config.yaml
num_hidden_layers: 14
hidden_size: 160
num_attention_heads: 8
num_key_value_heads: 8
head_dim: 32
intermediate_size: 192
vocab_size: 512
hidden_act: "swiglu"
norm: "rmsnorm"
norm_place: "pre"
norm_eps: 1e-06
positions: "rope"
rope_theta: 1770.0
rope_fraction: 0.75
qk_norm: false
attn_scale: 0.177
bias: "none"
tie_word_embeddings: false
parallel_block: false
init: "uniform"
init_std_qkv: 0.0367
init_std_o: 0.0
init_std_up: 0.0367
init_std_down: 0.0
optimizer: "adamw"
learning_rate: 0.00219
beta1: 0.9
beta2: 0.98
weight_decay: 0.067
lr_head: 0.00438
warmup_steps: 258
schedule: "wsd"
decay_fraction: 0.873
decay_shape: "linear"
final_lr_fraction: 0.0
batch_tokens: 16384
max_seq_len: 512
doc_mask: true
z_loss: 0.0001
train_tokens: 127600000
max_steps: 7789
dataset: "wikipedia_en"
MLP neurons of a small language model. Each row is named by its layer, matrix (gate and up: input weights) and neuron, and shows model dimensions 0-159. Each number is 500 + 25 x the weight over its row's rms, rounded and kept within 0 to 999. Numbers have three digits each. A neuron's up and down rows have the sign that makes its largest values positive.
After each neuron's rows, "fires after" lists the tokens most often just before its 100 highest values on Wikipedia text that the model never trained on.

L8.gate12:494510464564484526531513539494461524476469504509522483526495500510468529443505541547492484541539496502492495530491508476491473520478485543506547477530476523496441528521458484539480493516471534512486495526489499469484459485482492499541545482517514521463479510499548489491480521443469514474489525479490475531497505534510558473535491535457531493493488506498524490493521529487556525488521516479488485496528510511485507487453494511484533514461518475483507485507486474483505505510512485
L8.up12:509496531532518507488437496451512499493463499500517510505494487494488509491485458515476447531526471530519525497501505454549496542487505541501518508482521459523483506524433508553480474512511496529533469513491497493453507488485491549512535508491505504474537504496532495476511470511500520529472520507457535514504490523483509470541459500448489494480503553492538522485549496535521520534494465510514472467511500515471536506458516535498528442489507504539532513496475486509498482487502480
fires after: "p", "St", "P", "st", "a", "3"

L3.gate151:494483502531520504466468505525524435502470501544528498499474496447522459533523528472517507472476463504491478533503522541503470525482479511493499458482443508474503527527552550451528496509494534514497481497497504501473535500527493479476509516477507515494478502480441490484478490480514514511516473531494506543518552512484520471467464448508464505486512498459469503494540514475511490523496539496485498486489522487498484472443518477510482462556513505507507474496491540511523542512484492
L3.up151:506545517525488499513495510511491507554494473483462493544477516491478464520525479506524495459508521486514499502501495472534459518488460493492508529461495502495478496531528541472500502484468492503504541507500503476490533483517509517459503518484491519469466439471490482507516505466479482554507477498536527540487530451549497467516509509491543511495521502481470519476499488474473501511520472541536540464513528508536494558515489477485497493576477518516542442502524511502464510488540506
fires after: "\n\n", "\n"

L3.gate188:454524511527519505523522528532499516518513453501484502486520501471497551492533498461419503468500511522508459507535503470483490530511523480452500473519490496543524442502505481479432520470502490495489508496477494513489495495522496493485495455490505519479451493502465530513510538479530506495500508494538491533478481454491506515493491484550531522529459489459511523500483495506509503530501496445473526457519521508469465464509469451489524480469513489481533462481476545496500484505470503
L3.up188:477508505489489495513530505476475498524494482506485475490494487469526496472500510444453492447492518544524493536508482477484516507493508515463451481490514497540490441480487515528419491495513484496472514490478507517510476513481499482532504472485483535475495500476447516528490527474511475499492495546514488548474464495479542533490495535534563518511432496465517509522494491534506511492476478462462512505506542485479478510492497498492548495454505491487547489488452517530498469478489525
fires after: ".", ")", "200", "6", "5", "1"

L8.gate112:521474498542488517485496510486496527460456482526497522489492502525493480453490504516531494455505517476459506489474528483522504507485482504510507531504498521476517501496515540526526503502455519499462488513512472534531508447479511487501527550520531507500501465493507494547490540532514459518534514482512453480488499516481510506504529569482511499564466518510501451480565543463483533507523515481475484505477531525517520494539479552488508511483512464465545519511482509466484507466472514
L8.up112:543491494494503538485509497475503509494465481504508516461514507550515506501523463516493484514538532468492479496501522524555470497492510512495471526531492506477502505475468539510507533507505498502505490492511470539532493482524500474482458504523531499499496514507485504513506512499519507560503516492511486464501528470468464491501503527461505523555492480516519457487563501541512505545513504515486553483462503492525535508541504573527480491517472445479505538480456536481493532481433460
fires after: "l", "n", "or", "ran", "Mar", "ap"

L3.gate57:468457487486493502560474490500540495473520508493494513537464497508518489545496477490509471497568489484500492483472479512456525494511486476511539483490498519468511500529501514472516488486536504465535483503488462467489553565501499553496457523478503532542459504484479429490448528488479504488553488454534506529513509514540509509494507516490520483497489535521508476480484522506487504500500504530505465518528504492538522474556455508501454482511517495538484503506506500505469473493496480
L3.up57:536521495488508501484511459475502470493523490517511519482478495522505503500461465503510535502465517516517471510473492474518483529545520500535504485488472517487493492516538483547532475558508461499523531543529490528516479470470496466532531492537546512505499467497533516502509531501482500529490532533483490523499476437502524514469513510467497548520504470473500465533546472452532507465513521462466474494516498527475500529470517546514522502515492494508575506515502532503489468495464463
fires after: "ou", "os", "as", "us", "bu"

L8.gate58:458463490534462507532526507486518580500485527539530505521499529497474525537479524500490485503501481529440482524490517504491519530486492489502542462498520547532495517515539483475500504479444528526496545476483483498539516495496452480509502502486529534503514497509523502520483502467515493465536525481494457556484539540515502517511520500466495465486512489485461513532527520525511492470487494444463542497500484516481503476473478490526512502483474517514480479505496459451534537486491513
L8.up58:503508516498474468524507529462481538522500537477511449468532539503507466517508504497487515514515503542442472488472476513495508547500509504498518477501546535503486514481552445507460503506473547515493538457503461499522527514461462479503517530490487504541510536520496510464470506459505481486504495495519499564492512531481481517497535512455520464484498494541507488524484497534494484481499517462488518529477494535552503466480475484495500476523487461498488451492474491465483537511460512
fires after: "h", "H", "ep", "N", "i"

L2.gate20:483535464497509489490487453522488503516497499466512530491499508491527485487538503480490541504510481514494505483534501495505516448465471516485486451472541519501521503540527483506504507492489506509543470522535487482514504499514534490462484465468473490489507482527541492446537517524496550525540499523555491477475495532476509507507504530502501476500514469472488474480556499530496470590512490472521496452521475531554507499519502500469456496483518470520500501494467506492466518466549463
L2.up20:471475482527536442510528478520493551514488488510457477491517533518516537447485507539489463487515514491498511468490520497513488519500488482527465470471497504487459508474512532473460477537455514500511494497493517496509478484518527522508495490484489473466503458511528528466566467531519515555496498545506523532517497463495503515472457534519543533477537484479498487515520515504500504544520515506543475485515502541503543489524478502441498515473478473506517478493505476503489540541522470
fires after: "s", "l", "L", "d", "S", "V"

L7.gate155:474534505516500532465495516520526527499478507499475526470509561485516532504518493508493500502458454509482460494487482539529467519556477492466497507510500546503493505493565494524501487502503494477522474483483465469458539477492482518538447521524489459499454508527509517515487492519490502491508513513521483546515534468530497500493505523440498497456475500540483476493446470486447500472459483553511492546481515516458505490484504481456507516487487488445498512503503500491509526487462497
L7.up155:531502486463505453511494472495510512531461531514500531483495570496508500497541485471471497475490457511482456532461489532471509515532491518459486485491524502523539488475510489461507501513487491505497481489527499494521493517548478495456513501508519526512489512485484507544495463523478442495473475538530466507496507487521499510528489506453489482513488515487481439490477497559524463537504509595455521492517489472500474525529488506495470496492492524492496504506511527456513507476501554
fires after: "ar", "l", "h", "e", "H", "or"

L2.gate76:496499471482498435490509517546440497526497463509506449531500548508522497519535522501499493489480488448468532518527493491451498515482499514493512539463490519544511496502483465499501501488479481511494508500461462497470497501500480462489541482510484484471497512474481482465523537429507480504505486485510510513483454453468508477459508482501523518483497482501490528504470473496520508495513458530516513478501457505505467515512493485534418531504462485455500492483543469466509503513453504
L2.up76:511501551535498455480503540491482472508481502494470517517508501471494506511516481565536494516471466511532478505545502523482499497490517523487519520473480485500498493517509499515504525529498510507503509508495472509507506516503513508468483519482505543493529501483495512512437468504506508504504458513528517532508503480509525477499490461499465507498479405522500512415531474520460511528521483526486487472558497492487492506559534516458473445493516475519513460515547501492536499462522467
fires after: "il", "p", "l", "el", "E", "Al"

L4.gate83:488525531517496523506521568493498506500495507535555490548523511484482509445508532541499521528503488517516504471511487494504475500513475500478513555506485507503520493485508559526490521511467482514576473493539509518525516460505506487521530528463485541515481463498500500518509506490545501508518505472494503498538504458521497509482478501481502495477463444513511493505427501472471494486537529521494499528478497523492530493575506529497503498511480536499529524507518496489422498528490500
L4.up83:513490476478444495500485486518485509512509494533435500523491491507509518497504483537484507513511495496436494483501507496487446625463503490490476521519522509505497473495516518508473582512499502453446475448484497482503477470523544487472497502498468507507498490471489532519495492515455477521505497509496466514502506490492503502513450491537537530501506469479492525549500502500503516518485471494484517478478497471491438501501486496490506492522551505476537503486502491474507522478513477
fires after: "h", "ro", "e", "le", "o"

L6.gate149:461465514508445480494539524476500504492515507485515477503535501491471510542509532447511536476486453490451465482475490501532483496440521502516508468497510553510508543551564511524524501470519555501506532508493488493499532494505530551499519515499479497496480501513524528505484504472530489479501505532514487501502508504490577517543494507532461536538509481515532491469475521502499487481469457478509516493468482466503490517499493509521493513500488463507568515474527515483496522506504537
L6.up149:524444520523484483497554519456467513530523508513554470491522535518489497486507535501442499479508439461511479491504534514456482477473533495505494498517515494504517551535482499471513499490499515526501521484513532497533532494500466495535534482483462518516485498552503465533498485497535476514534521538449476466523494485493529472508497480503487495477505487493512478456503490484456538514525486488454530510499509496454487467500514492542506536485476501477488532453493496507523536536477465
fires after: "h", "H", "sh", "o", "W"

L2.gate108:496531454468480489513560499465521460478514498511502468483459498545516453495492525498505506497495482503483488490514497454484535511440506469502536480477510481480471508496511524461534512496483509504519509485548502516500517517536489503470515498510476479489487507464517506506467566477527500496502494528535480548449508492498508484509515442534514501523537486501524474468495525504481454480527517496491514475543504496489489440487440478511479483481504474525495557471512451538493470480520524
L2.up108:524471514502500497479507527530484497523487515476505473503502508441499454496497492526495497525454568511516495519475477453479489491458505501491485486496476458495535479493530527529489514522482557512485504495490510485455522504532494499521500484447486505489506507475467487501518539508552508457491515561480485547490533514547520519539494501507504503477516509506471488486481490463525472490495556467528510422499474492503467443486458478515482532489527509512512500459515458464501503499515493
fires after: "o", "pro", "ic", "h", "n", "il"

L4.gate39:501509536531477500510549525508476470493486479510503490474511488528511472523535471461491526502561476475539543463486512495495513495505513497550528492529451505508502490461520425502477519466534486529527542540459504496506484501490510504514501512497523517510514463454482551507513482509544483551492519529499506484519465451480493516528470472491487453479484540504510493467512499469471493480504458507526534470463473490468452506511545512523518507496498468484521511498493533511510484508462500
L4.up39:525497537500498442480549515489528461488459468488543513507498528511490485492531480455529475493497486573459500467468504497486509508515500509505475503482466491505476514520483487544494486504511491500483497554510491533534480504489507490489513466489484515518524495553488491483522498498456494462483519462475504512457552518489516510517458489496443481533464519455519505450539477562501481505526473473465500513471513492523491499448521505507493461499485506456471470505492502471530528504496521
fires after: "M", "il", "Mar", "w", "el"

L6.gate45:501500523460450520482563502473522498488504527529562475490480489515482496511465484495469531473511480485488486505512512507493534481504492540522575478484505521505519498504529488515528496485510458480494494477504480481536487512463508480519538498470500491466514473478489467514521500531551515483547530519490451491459498514485538489527524506513496506478500540531531495506494503461529503460500474506479502508476468499470490509447477453543520449527518532464495531501499460498552484460513519
L6.up45:524532526474476501501477484454516499512519488486568524556499514514491451504506504521523522476526497503483519503497479506523508491505492530499535512497525467482511553492503498534537516502504464515503539496449453484482502513472528513511512540467503465498532494501508490502507540503558523438541485528511494489461501520481546492497522518525482494474533519570528509528479505460539467475477485528495533505474517493495505505473459444548503501507469486464497518491507458499484509484489533
fires after: "H", "W", "h", "ou"

L8.gate121:486496516522488510473469546523524474483540525491505482524462463483486498502474506498485526499427528563453471493489530485535558496465511481533521488528488492572521515508481533517474494508521540518480503519480532490511505501473485526486562479519502526525482438519476493509485500518541530480525476492497530527533506505468496465520506525534494474471466504483510505503506551498462471478481497457507506496497499519525472515528491525465521511482511494473530484501497491484495497445500467
L8.up121:485533510519521503532508486514481474519517463468527502491496530482480480450505508504498537490452469513456478520498512528450494491527477522498505526499517476466517506524502539555490488521495478517531527481501508517511504514498482510454490516490518555535530529497535507519515533494530469493511493522469535450515473505510524541552475491482428458512507520456515501536516532544524510477470496474483538532491511483542499487506505551486490506431500485515514481508501499508543490461510490
fires after: "| ", "1", "202", "c", "200", "D"

L2.gate134:494518529523528529491505462481508493533497491502538479492465500497500496455463428503477525481453533500482513459494501441497489523532526466516489485524539509504488494550450531478533516514526453448523466504472504489527485491532538493525521489524507473499498504488491484469500510504522504528506510494475511492519475494467503494519433480496526501526512523533521525491529546481489517513497519485481469477543493506529483504544550463461456462510509515520490541496462503507478477504490540
L2.up134:482518514528505502456525479503491482476542534532509464482513499503516514506474486553469479501496558488504500473506528487484466488536480487483491459531473560485523476532476478526499469512517500506527508498528548500499485449482510489451451494498485483502481482485519552502497475497514514498470515539536536503492438554517468479526496446539487508521486495501482503515473511493493526460538466477512481518487474477502436522507479490522519526464522513542499484497533525534496489470517501
fires after: "e", "h", "l", "n", "H", "f"

L4.gate162:491546470498509518537467528516506523472525526488478527489544498488483493518511549506536520472544507490483512494478499505477484512482501529468473489498502489540516462493522478500467517502525523541492475506505519492465537492515522467505477541548519517463499501473525489521443508468523483521525483510515538546544444478525538570497467518490524500511493493490536478526487535515512481523541507498512483465568462517509482543507467515478462481483482506494513509530534498479494483511533481
L4.up162:431503462492497523497469498466525525530500536520489465466510466529485518506509503459502490524525475502452496473499476502501429542507484512500509506538501522480529503464528499549547512500490549497476477515476520502492482476474507498496457515489495487499471555534499471520507491570476490416487484493517508484533512516466509491508516536509517520506456505515469530483486509468509501466493483493510487539477523482452485521547480473470526480500494485478497502497519507533471519485475489
fires after: "wh", "il", "o", ", "

L2.gate27:521516493522497524531512483458430515484471487540506527476586532506503505495511538539520545471536519466509492514533484503488524494483497487501506463507491495537521465552488484522481537496509506494510536500516525471554517507510495561469493528490458500540513484565521524497473507493529464473457508513503511537529496485533498524491510491511517523529488488492472480445529515495491482506476499485533511503511479515511502507530487512508504489492503526550467492480520498522463449479513471
L2.up27:455481520487535486540538497495547540503495498507540466455538522496498497504514550500481477532485476476488518468500479538481489546498462495530509545442449532473464477486497477500499482519519478494482510497505537497505492492561508528493476491485504484534520517480496496493468528477470491518522473536487499503456491472514511476500415498493489478501504513483493538531501494448473513444515521468517505504461477523543529490528501530510508482519518480472494522521480464474487499501528506
fires after: "re", "-", "ab", "f", "B"

L4.gate109:542474503509444526508504515503533485530499481471575498451518465499514475506485497558522522495500449461501473511491515483537456491592550526515522508505499492528467513492479490537462525495539494476547480468482514474535491478508492540491508486495476497510503535462513508506531492535481523531495476496496478524535492451502486488471447525522511493522503487510517502523479442476469484527513511494501518511501505492501505489494481479520471526521468447505519504523501499510517505522493525
L4.up109:505492468467500517503475510484518544522533510500482472479456502500502511516515522458501487515514481444523495486472484511478503517495499565497526489530497513473538506501465544490535497504484497524531478528504507480483500444493470509524527479481518489510491509474517428513490519493499508497507487506512522572521473532536460505519500495524499499478465503528470535521498488491498526515480494505523472519528505413489478517535447496481475511486475502478583476496535488531454496503512482
fires after: ", ", "ag", "200", "the", "201", "b"

L4.gate141:547466508457502460513501537481521478458482539512529489501509552459507468526457497500506543495490481495555503517484498512457492496481485506473502493507472488461494525517505486510538506492524510518479468488504494548447503498480501511487481529524487544516536504484464487492484522519478516493487482536532527538492508480508556477497502475448484486518516517519527463495505454499492535497548472516484519493527463481557520500503497491479541492520480503496500498535500586535515500517468470
L4.up141:521458482523475517513516517493484472480486535516502534500482544474478466509500524508533523484499456500559514528471519479516497508507465506493513520481456522460504535504484496517498486450526452499494502514469467524493513523498539509478487509547503537507525480492477516524462498491488470508507490508518498544473515457536563500542494538462502449553509507500499449449531461494514504477533509513490514505521493485563500518483504515503534524525511550506482505513477550479525500486494524
fires after: "\n\n", ". ", "f", "g", "M"

L6.gate153:519539520502492531509523507507507540511464495523490487477492493507503490547502546533472518521470493509503533557511502517469475491486478487501530494494521483500489520498522498504482483453487474486532495470532489504517461520499534498550483498493526501502459479482502454511473479547489506515503555472466455545476454514498508493434548476471472500494487455485490521513506486542494518492539446532504484550534540463472512494499521466512541507472514518492505484517521519453526477499538492
L6.up153:507539521485507533499524498496521539498494503503480473477517504539529477550491532529489529518498513507527549553528465524485493497512492516522515486532522484488517526487516499500479493462502471504546501469505493466482486578484543487527471503479532486513481503502482459483478461536506500492500534491501469519497465481474496475460538474483491491490499460493513525516487460545486507469537438518491479542533577449511522499516527452500525506464505517488504510494533502473488485517516500
fires after: "ou", "up", "the ", "| ", ", "

L3.gate131:487487498513479512492530536522525487476506484520504528501494524512501500520521464504514497495516503499498516508482512491576494503490508506506483532512485543489494515503522513533486565494437483467498490527506482510509474552495505554513468490522432485490487501440483447517501479504513490508483481485502489503489496494506498501505433474498490501492500432486371511520473497510475528507500504514496511497577492469503509498472494509509529470510493475482483484499498508508517502490495457
L3.up131:496487466508511441486472443501446515488501497497481494507506482488449499510491513483507514506486482508485504508508503492473509478494492523522487510486502519485464514500499492498510592499452502473486496526509484507474508366476457517484457489524484477489499481523492477478528503512496495488481528486493488517501517490512520489504462505487510502494487446510458522509523465474491521495467510531503498513502490533449515513482490504481507461512502512529522480499492488495512508494519605
fires after: "wh", "an", "ear", "en", "o", "e"

L7.gate141:484544492482498518502532542529504506512473468473457484503454479458501498509519495500422491471492471492503487522517492508506472529468513519470500480492456511475491492512559509538472485501482524492500494524502499477494526512508468503509522490451505538510504489478520517535474538456469509527518526481539488528507482508518510549453472500465485488535520514494543493481508532511521471502461491506495493464497478503502562483533521510476492513466533549486543429478490483492524506486529462
L7.up141:507478461493465484517537486501496469491482468486494500474487483507502480517528463496479477501502465459496529522471479488516481529477459495490505473485524568490470525515542466532496454545456521480534514525476461501503495516483496512489523466487528514503502544529531502478437554448481540510485486478536454537515491488495501550469500463460502483526516522502494477470493493522530490506489512499521514492514468480520524477525498485493449488506546516501515474494515452493532495476507457
fires after: "el", "g", "ol", "ig", "il", "ul"

L8.gate124:538486515493520523515489501513532498427473533513520508514480474514508509493494482546467472494522525445529525506536492514508498503489512504521484464501486535525506435487527478493508507430488487514526510546488525503501544504545525493480482489497517471476496487499522512553475515537503511544524517500484487472542462489532498520502504466462505527480488538454500499505509486479469508523517502513473516470505503493517515527496490449525500496469527514451461460509488435492529534450506498
L8.up124:556450516474551518521503508461513467507527515517505516520482470530530456491504503497485452465493539483490526513516502516511500504488536514524469479490506488521513457505487528495541526466515487506505502554486475496496527502503469488501523504463488504492565518533533519526526542509521534541497501488465504499540489525512481472533514493531502524524513508479496473535486479511473495468468488518463523452515527507507522464446507474501497500455474485465478496490464461474519560493453484
fires after: "l", "L", "er", "it", "uc"

L2.gate115:554520467500486498482448496490524507501525481537482497507462511531498528469496528503534507522485486493510478487465475481461489496502517540502524500512432526497459522477550451506516482484491495478486493502483495555549502499486486505481484476530501497536523477482506505447525479471506463544555512503500470487504536500482484490509497501497527506561464485502482517470440485498541492519520478530544480470509541508487546526502483485496484519524518495494497528507542534463535458492525507
L2.up115:491541484472497503502468451529480524481501469502531504562468501507488501458474531502534502518482529533507525474504484502485508500588512460494503505486465474507500508522517497468518517497456495496480468523531506490538474485456488515506476455544507461504483490498486547511485445490521503505511527542545469514504505530505470480484467516497537504484464483482498515493456493482479492499533500465484495531527513492443525458538486537521503462509472498510497461474498496472494471472523536
fires after: "c", "C", "P", "r", "f"

L8.gate160:521546503500487575532526512562524530505467516553513460487501512496494471530494534511497520500479467489482515504529510509510531471500502499526518491505507519481488526525525491478488487488475513485484449456522467488514448520509474497545518507524531520535450513481485444475486489541495508505496509455462484533504479534488529506456511513473492497519481469507461498521487523504514517465552474492489492550546503491498543498523492518471494498522557491499488500490483481469499457504543482
L8.up160:527576496455498547515490475546512505534473496494486471499505517500523441509504510512495523488470500480515504488520452529514504473495516514499503514525490497493477547511510479475456504486507494502502470455513465491495471564484471514524493512481505505544457531490473448459492509514505523499455515484478535546462500496469529481459512502485500503486516453491509548493500449516507514479549474489500504530549538501513535482526507506483477498490535460501509515464470470489510481533524476
fires after: "P", "A", "Q", "p", "g", "o"

L2.gate149:535470463488518477433521505515522547500489493502508474466523481524490489538513516511508515484497503492515508522497499542438509527470507491469485464528471484497531511581502550491472526483531524491483455479531455481479481514529497492453497490490533495508497467498510515478545514491480471513470479511446512515485480496516531516485518494461495510509503465496492504500510494561516463488497487511442459522501501534507518504513538518495520474499517470493510544451530466518500483525493545
L2.up149:466510491543496495485495482486526486477529489487482507498496506490490474491501430535479506513471467484479442480427519471463483510494511465543522480565477522538505556491479502491502493495469531487485466514482484491524494513502483485484507468495517484473485478484504485524543539496550446536515484517509538487492494486495524484532527528482503534493528470503498464492525488501515499483477495485458539518478496508464516503472529506516517473489522549461515490526479450492521493452458469
fires after: ", ", "es ", "s ", "in "

L3.gate189:488449462486514490484511458488501479495531494522461478489490476488495503537483499439500517508482477507507513483506492506552503480521484491499510509490500522475488518543494509547512465504637478521495520480484469519478473482469494541488434492490508493525485505468504459498501496515519491488484504504476496512480515502506507496498569512485516514465495498499473506539480507449525524498476557506497526543464498512473532497492483508493514459518504558535517496499497506491520505483503523
L3.up189:517475500521520488522485524502531494506530503511504530497506489499527504505501492501493502516517500504491482478493484485466493490442510463488521485501484554516479527531494482517479416494549505481510444514497491480486476482487514498509462480531478486477502491553492463500466518504553505489489473520487523515484480498442505501525465496499476475518524529503417491462542542495501471500541496470495509525485498495505506502483497506503478495485491556447494534501478492504428503505505585
fires after: "ir", "ow", "1", "on", "or"

L6.gate55:499475460487479485475532454539512478479469505521528496441490483511475451530489533484531504520493497537540493510467523470494534455465481458478532455492510502478444510518478491506564495520466464534513504486479482515527474466508470495463502494528552497507523536503534486527521513510502530488501473498504486522488512492475504484511532519506441498520531514502518471536538521492440517499511499464470515538496485551514509531482512511476520509489485516525502516544503493529524507482478511
L6.up55:511514527476510514499527488501508488519478510511441499482441494547511509474522493481492458500505489477498500500485507493492489506536550533519495537499457456516580522504448559483527481504495485489558526523493503471499478519469448492508516495495495501480504488522528495468504480494504498522485525471454482543475484473516471528493513523538488449516556540493523497502531459480525484465484502478527451483493483492466482488461505529508495462490490498518512526496481478500503530448473510
fires after: "==", "===", "3", "5"

L3.gate95:502511494518493605465529515498499514508528498436531477488492447532456527516443477486483499507497489520495511490508493516485523538471492580482504480501508527505509503504461485491536529514375488526482495494481523506495527493507527488530538491484546496488485501492497454517522494525487506496472498477500526503464488526476504489520501497522507494480501524486521521513518515472481477507508499466511497477509516437503512466483517519497512520510495494527536494508534481509519495499501494
L3.up95:501488511506490493497482511563434485510487519499495515511515515499497498498565522505501518497490540515526513509523504492449504508493499556500511509525499445487516507492525491517504407526573484512511488467476507524470486470509514483483487507494474505486499507449508599516513466519500488488483503527493510488513506527488502515523528495505505481499495542493489502500477500509508527523545508496483535489515509527526504530505497508503539511483511557545468466483519524519475503503491579
fires after: "H", "g", "i", "un", "n"

L4.gate130:486500497529513531515546505499463478509534487579503480492472514513494521513434501508504493506536511446507526496469510477476490559498486502563521509524524507492538522485470495511530503499504455524496490543432458501536501542458500522504508462525510506502521485541506485489482494503542509513514513517473506528453497467532474506498538484463509499494471511549438542500528477493458521463523524476514506519496500499490540515483508516521520474498500455520522518505518502499499502518488512
L4.up130:496498475513464481490509536477498493516476487508488537519483517531505519486506496463489450520501467554509501456470508489498541516544503411508533536486501477509535515505480489462507460505537475513555497492441532498534492512484517524497492532492497500506514488507484454506479497487491486463495509459491512466486514483506474517466486555462490507518491509505532495523476475510476490514529540519477503516517522487481587470503481508514534448471470506486497509470488486483532494502465537
fires after: "1", "ir", "3", "4", "2", "5"

L2.gate14:505491466515502518478500530530471503501505484524496501462453547473465495570474526488480503521487501506492496507503523513520534483494495519551513530481485490509492539506483493524473512510467508520487451503457517468507519487535502487542528506490483544540441503523486468541494519535508499468486498479484520548514561487489519472477488492531466446486529494511520473454526462513455479533455487524505506507465478510546481497513511503449499501466496517483528502538498535513499509484518533
L2.up14:497485466497540479509504514520493517500501468482525507465502477466510479502528493495497512501523550513512482510488506526516557494466493486474494476529474492506511451542534487471491480505535515516494516520539488498501479510540487542492536489491510556510512517498476528522526477514479511475478461481507489509503475461512510492528511511465492495522516503476566403502448486524525526478493517495472514459529505485469513521538494476470490519510500550523581506499505519522510503453478462
fires after: "i", "il", "ou", "re", "ol", "el"

L8.gate89:495505502529481471450501551518483508488482470501526508519506440454506494515515494522520511476487474499469504543503464474506536479512469500532513459511517522481511495488524523516510520499493524547547467512465550497516518474522516574495549487494514491478475480487523523501499471519463496535492493506486475464484506498491527510532527453483476537495492555496498480511547554482537533510490475484509485466487488482514497491512487508462511551497506537492515451514528467518507502445522525
L8.up89:493487554543495482492481519456508496492498508498523490489511488489536477545534511501542518482515495471510513517509461520498496475488463519522489468509479488501521506490511533551502540518517490520539516538469530507490528483568513561457516474470501486440510537535505537489540450511468484501474508521492519468502541450510515492492505484484459518488518525537511469533519506516533527506488500483495485497501534507516485498490520490446475544512500489517483523443531470542515536498496494
fires after: "l", "f", "ar", "on", "L", "ac"

L6.gate109:472507518463486552502525502518509506471490480492520483476509508559504483505527485515479533528444482521458467526491499500489508506475532500463529518514519498485520498498453494504514530510463458486482494480437472554517495506481487477489484487500524520504458511503474442512472511529497496468451479455486495505521521498506467451501500552466507496525539476484506483545515465489523538503504523518458456528478469496506476480522527555454483472524491476549517521495504489528503502484496507
L6.up109:464491461497514554518448579503476544503539470459523513548512499491497515522497533488566504490513495487480516474497484522501456498504531514501522550521504489479543466481495480481503497518508468470505500490446495460458533483487520478495477508526503492459476528481494505501481473508447524443513490456522510530533514492516466539527491510488555474474494511536464508505526527491477534489503478520487474500515523510504482503480498488489446473499513492501507512505535490474469486497520519
fires after: "ou", "ar", "d", "als", "ur", "an"

L2.gate109:535521537465473502529503492506470512543503521504484485527527520490502492486546511493499471473529528479505517457495464539499484546510509475512503515552534521470503516463473524491467505528513471526527521518480493489511467507483503546505475473460493482527510480563531489464506486513513480494513523496457519524531525494529485522501489475531515487499555534503532483527504516497457519517533460521495568492494534502561505538527514502478486476463508472522522494474497549501528464499493537
L2.up109:478507519467474508475507520522485460526525517513444511497500513513506470514452487481469541467455486510453476484503465538499449512534525518482487503509511515507538533490507551488563527508543520498460510458456509497489515492490534531487499501515521497535531524540472515519540537532531483511498487487511483538495489496495509475465520499481508545482459511540502533456532506496475473511498470500513485536496511462519526496519457474503495479509499531484477528556525500501512461471511503
fires after: ", ", "ou", "\n", "|---|---", ") ", "), "

L2.gate63:465492531504501540518509513474462524489516485494513561453499462506523490464497477524536497532515438451527497549475458519502482495519528523482518548521517495496483500544483515459475520480455441472527518487487485505506486505476510468487498511504510504511493488479520510504462501538479494481532520523490461474509495495491482481474551516469510495488524503489527533532501515515540497552486514499531491477500470507494538486442524468508541503476497468511485491523512456510498505449476449
L2.up63:485495544481526500516458526516493520438556496501485518494535466464501493482485460461461547472488480518510516509526482511498518506494478507519506463506460510488516510504500532468482541472515549491521514471510532502472526534460496485513477532501486500488529502514521513483493462480507471545546471535522472494496550504538470476506497522526486517494506493478482525510463503503496486475474515490469523513472488472507493489519498532494536543484526461494557551502546463509495563485489469
fires after: "e", "a", "un", "-", "S", "re"

L8.gate22:475542477515473450443489532516533509475505519509523490473470469471466524499471506510514512503472494496524442497513534487497463514513513466472537518496507514491508536501530478488493460502547459544507470507535459444487541467535526487501479501527502513517495525497507497491521478504502525456495496510506507539444509507496452498503525499476513499466477516478470537535537546475451480468517487484515485494509503531509482501460501514476576501491511481503506499551521508496511489484536488
L8.up22:505566501516483454485513499488511498480491514511515487498474474475504512478469486531496489495498450499509463485500507494464503516466513488472491481483507479489480483531536488513485469523530515532492469481539488483464501470511504517499501508533496567485522560507483520470560519501495482451478473531515533490488534542511493464501516499461528475484481515494489535514523516485484526481524558462513503452464532509509469470463468497462480476476509475561504462556532519508513489525493511
fires after: "st", "c", "si", "St", "T"

L4.gate87:519510513511506477515468497518488520479473523495522490456563502499491548502491512521526470488510506499522501417510492534497522506517507494458480500536495536512502493447487501520504460484510495512457472530491524474488509472508515496477478544499503466505480486485516537535494514505537516426492505548500539509513511549508487512497511529485491503505531564475463504486532559442483483489484466496499467507533507511505503518530465509483527513488510534480469445528515515487447497496509491
L4.up87:514496476504549504500472530518447500479548498504511490514508496528489527498540515473521510504553527503471527504520461466504508540479500480520526490518532516493511493529481457510530527499485518508545451505507476488465539482436496513529477478537520525501466485498473522465493514520558517518494479511538467514484486472489539508511435519468506530471484523537512490528512516496516523464527495510490514499486498519459449523502479500490503496535514507509437461494505485513465442485515473
fires after: "u", "a", "Mar", "n"